config.yaml
intermediate_size: 832
vocab_size: 2602
norm: "rmsnorm"
norm_eps: 1e-06
positions: "rope"
parallel_block: false
init_std_up: 0.0263
batch_tokens: 131072
dataset: "wikipedia_en"
MLP neurons of a small language model. Each row is named by its layer, matrix (down: output weights) and neuron, and shows model dimensions 16-111. Each number is 128 + 24 x the weight over its row's rms, rounded and kept within 0 to 255. Numbers have three digits each. A neuron's up and down rows have the sign that makes its largest values positive.
A block is one neuron, or neurons of one layer that tend to fire together. After each block is what it responds to, as a language model described it from the Wikipedia text at the highest values.

L2.down182:135155126160123116122111161158133132122147116143121135103166140145127113115141138121164113123132118106092000109120142074150145165122088175132114147128108121092137126165167154121126137096116154140156119148123151121138135111164139101126114132151144113133161116139106105116145149116116152142
L2.down521:124131153136129114152117144153110130100182145102113073153114163108118087118103118121154078128118126164097058122103142119096133106105122158141119111131153147086129097139138145130177082106100126140130113169104141119124087117099119144138153122123195127137143128137133128096143171125122111144
L2.down753:128124148074113150102158123163133106115123111124117159161110160175100144115171106132157151188122098114142130145154139108135112137110164165155165146133132143191101105109118112119093124118103124110129112132114131148128078109152150120120128143165158170095163125131130143116112142172180128126
L2.down788:121105138126145116160129114153081102122165154148092075142122114149124133152102156113082169142128128128100131158138176142170117150107119079105133111137163121121160149167108145121177106120149149139093108106108090132144187126149112119098095155102104130161124133152171148199115118139094129072
Mid-word "c" fragment

L8.down13:121111132152115150156129102088125132122106110125097113118132148133120146124125124186125162083140157148098067154146168126111086123107145146172141121110142120164136101111100120091093080155135136142160130125145166153125116135104151139139124110142141123111124134118127171123115153114123125138
L8.down200:128128108099179127138126116122126150132130128149112114142140131140113148177151138156131125145129128111098094123131121116093125129089050152173091098101143102078151130104161087097140149146140139116140128185124136190126134141130121114139128130144135159152137114113131127148153072121118139116
L8.down261:155101130162163184172120099136130124086089173132147109167134091123123086143148105108108172085145137096126069121106092118129133147133144128112101070172137111121099119138142127100157147127105122130139152143064065134159120158127103110073162148139123113148137125121123170146143123150133121092
L8.down263:167070124120148142155149105141152121110184113129139123173121103115167101124156161077111128125151148061122040140125141104134125090138172113131111125176156120163121131127075150121120133122130104152121148106150151129159069081147116094108093147127092111113141161118116128126145160113114178123
L8.down266:109158108184183127123138143132148147122133136128128121162133088092165114099112084110129134117162159126130105124108047135114149141097113142124096126123126129103089135129113161097126101118122154111151157121155108141144153076150138081155184137138140104157147134115107119140100135101055106118
L8.down300:132153091114141128136135142108125150152103111123106123123132121150146101113139122128093138133141151134083191111130135091150123142101110143097112145190112128099101156143116152130146111133134137164141155147127156149146110098094117136145165091081124169154188087085071161063169126130159143140
L8.down335:125052105170141169143167155122151085110140126107073051173097191166142172172107133134097150136074156139117130140120144106118145130160120139121105092124130112109175101114161121114157137147144133134157089135096134121131130144118120132115113128132111119100121147154145122161166143116108121087
L8.down340:074107140107132156117105088177128136084133121115166153100123104118116141122116113169144179175159144112126162113148153099126168137137109127126088109103081151123130109170105150147163158124117113113105135169116158123136153134138103090141110123122152129081124101145114124114128104105091124116
L8.down392:148145144109145163145102149161097137108119119149136127126154109135122127128148123130151096173093133126105122141150118101143183146112156155139155092135106132144147140198097135164122113097167124112140122108145128107111179149162110099142132163057134131081142142144100128168143147130145137113
L8.down428:110125116142092131152160127168117124135143138129145115127096110167148120168151131150112092123106114104112058099120178119112121140093159124121112180119131161151143117170115126088129135105113118139102161111109136107133134125115111110126117174122143147151135143128116146145190175175101130119
L8.down568:140142115116151154145130124102101160137101154147118111137082111121155129138095132109145164172147131160152140150152102165120115121118158153111115146109123084106164144162128150197103109133125145118190127139166124121124115175146117117115126184157121105098135105124098119066099140139163096122
L8.down603:145142181124139131154119154097109148120182089119149125157121140122139104146065124151132178139162138093151132132126095130120156162107107125150114157108110146122131115138100138142134148123134124103120145141150160162116133138110145116106132141126139122144168132139104141118128110119130138181
L8.down617:132137105137121114141160125161083138151096110108154119171143128129155130139118134122137135125125157149113079153128159128140116155099166157096147132154142095112157112116117080124133156108079121155182157120137149130150112121099141097142121153123126134112158155135100111163124153062165112115
L8.down630:093145127104104113146176146078187137152106134105119138148114127136139133172096110115120133176131128088115083131113142130148164120124146091150133096122145093141100144161132141109128107102115156096122117123071107134145164126156113125118132120158148082087146145113110118139105154158128142132
L8.down797:144126172111134143110093124106121148099126081127180143137119125103164111128114130122115051116144091125110160157093147150166083164112137134164085157092163117112098149119111125125124094107133093163111147144107134140129110124092113127129114141135147144088115134123124114132139110112115145129
L8.down798:177147140106137111099149153140069147143141119165168108130084110098152087152101138133166134124132126157112071136083095126121121105138100086111096132111162111111141115126150077110124115100087107129135151125125096129189128183139141140152132106132147143158107132166154128104130097152134127112
Mid-word consonant fragments

L4.down578:099138138095177140080121111151077144129183114110184129104137137165136145124098116138109134130088156140151093116129129104143138154173186136132142124111126121084130122165082090151146120107117114168122078093114109144181105131157129133087157093124171118130114182162120117158129134134147077155
Mid-word subword fragments

L8.down20:138110126118131113130110155144109118097118142115139111109104140109129150122106153095099130125143124160109000143117127116113110184114137132163161119125113134142104116159134147089151145121125110116070112124123133132113156136166144145140097152105124132145172144115140118123119100094148151133
L8.down32:120166130150126094132107125109114156110138095162162136166113101174142146151134117132171105133132121089126117124142144136143101138158138146092157099120134132121132171120109154066122121102148115178119172135166113170139139100123117145123159135110096137144124154103157091146090149088123156095
L8.down71:155086138127101129152117147106144120114159091122143130118145122148145140104145103165120128085102126135145072122110155099109115132121126142161166118169137120160163130103147127124154093114180121140146108123109120107109154112153106116123108116112168092138142150154153094136151157163139110129
L8.down106:143138108161097142110146160164140125124190145148172131121121123129139129133140128146112132135106142152129000132134150079110132148151134112131118116117117140147125135102144104131143163097101108119130117101112086143153083155143114123138097142125095120103141182124123128092109111140145105127
L8.down144:143129131195115150154171131163094140162105125116127143173123120144124113139123138126134126124130114118126027141146102108062154147127138143136149145149111134129142064094139127106106151148114111158095072161130143110138079083152137180148159134112104119110162134132129068146170135087149144083
L8.down193:126135165152120156096137115131158109130095122104159094105139146137152107192130100112130099154097146179136176121105116115120118185156129114153159148118107106138136132161124097047106108138106123155123117169118130140115098089136111089143108131120144107150128153129118119086095113118118127115
L8.down244:131149170150141134136108103117095143120154142145125132141119130129095104150121126103177147131093138130114131126137134124121108138125141131110125131093157116115121129128103093147132101157147121144140109111138113131109080189127098123102147138126106134135169139136105113145113127152091134154
L8.down321:137112204141139136087115124141150140113147110087128168105126131115118153119119137117146119138154117166116133115096104110104161101140117140136122178131174114158129074078120153095119118111117114148126158113105112139102158105094163109117095122134193113111133114145113134130081129125113120149
L8.down331:128156136167126154139097142099093112110128115142136088121112131132089114118110073113122134086133120140089057111106085144109116151147114096156125172095141113111111144136100160141102150154108135113120107152183132118149147142092121128125146154132147128128159139138138092142143127107147140138
L8.down375:120121137139114175157149146127149090145115120085118137103125083154116127100111141062140124112109159068122069109136136120140163118135136152111114112090155122114106080134150160142114114105103105145143129137100099130094109172128122111140099108139149135134121123127119116152194109095121189100
L8.down377:104125163062138147134122129184144139155147109126085131120131123121167113142162139173130117097099118137135143128120122115138128128094109143145160124082134107124126105153104066085117137084143093091141123131150084134119143137073123144125105150107207121089143138153148156139101131137133111158
L8.down412:147085125129155146119126126163157088124117099103096102124144135087155125135120093122134095131114134093101008156110115136132166131121110125159096145142126158125155060100105120084154111129145143124105108159112090114113115143115140128135135122130146094107124112117146126140142163177117164126
L8.down506:083170139172145075157150131098130146139112137096159152170128111117164161186160059182118109144118101134139081131141140132161116161114107146146149129126087120115137175117090128121096089113134138096131071142153146103182091151122111105130104155076131147137146126125158117130089158109138116151
L8.down604:140084123146148105088116079101124145124143125110121130158146148115169165132111147155090120113140145130130100117168170128126124141126106103145076168117171149146116133146094123142130129143095121085128109156153102131093145145132157141136147152117113188118060165147141131160126094151127093178
L8.down723:164113134128139105129098109145146148135159124120075190126103148135136136152099133121172095108121148115111000064121108107113159103154127097153118130129120135140167144109096143077159148101109142132138144140089103102137137093145132147135103128124130124129110125135137120167094119183120146104
L8.down809:110122131141148091131170137114156092117143143119144116164118146137132128135120123173082115125108155144144118154122136095119152140147125145120133114109124182131123085069128150111173147133110136123141138119081123140076124121132106102102093151102132100172153129141136134177152120124106113133
Word-completing final pieces

L4.down445:104152095135135143128141118096141149135154127153109126121123149158153146146170139082144121138123125126090051128111102131142121175165117131108095115120141147134150124091134159092146125122182120118063106137142119099127141104131095126185157131130137114150146098113141089110186115114099138111
Mid-word subword pieces

L2.down194:116083124114114101139098173145161145157081130140114110183076113137121082077142121124100137114124163086148000144129136121142153174139168138144116104098145080126147101145131159147134119112145124123131136130106118123124119138133141113144117107141120139137159106102155127135100090152128124161
L2.down296:101151117102128145085122099105140167112133085133114106133097134131081125140074146119119140137147117141136000091140103148136131162116119118162159110111168106128117134122101147100101140129142081131131165144131150098087132100120160096115112124142124143108136139144144084139126140124086157100
L2.down468:135141114122111114113122111116082123120084135070106115083134138110145096115115128159148111159134138124164053125148087130120099124147094102156155115136121155181140134138129096092152126095102116101121135133132102184176131150113144059139114088132170090163117149154152109115128123147152118147
L2.down617:136149139141126145093131095110136175133083103132145152130122137148120116116124163136074143142149122114141000162124140130121153136121095129136123128122093150116125133166137116115142127151121129111125100129139144135122143139134105140132133175134142126118163153147145132167102112122131156126
Split-word fragments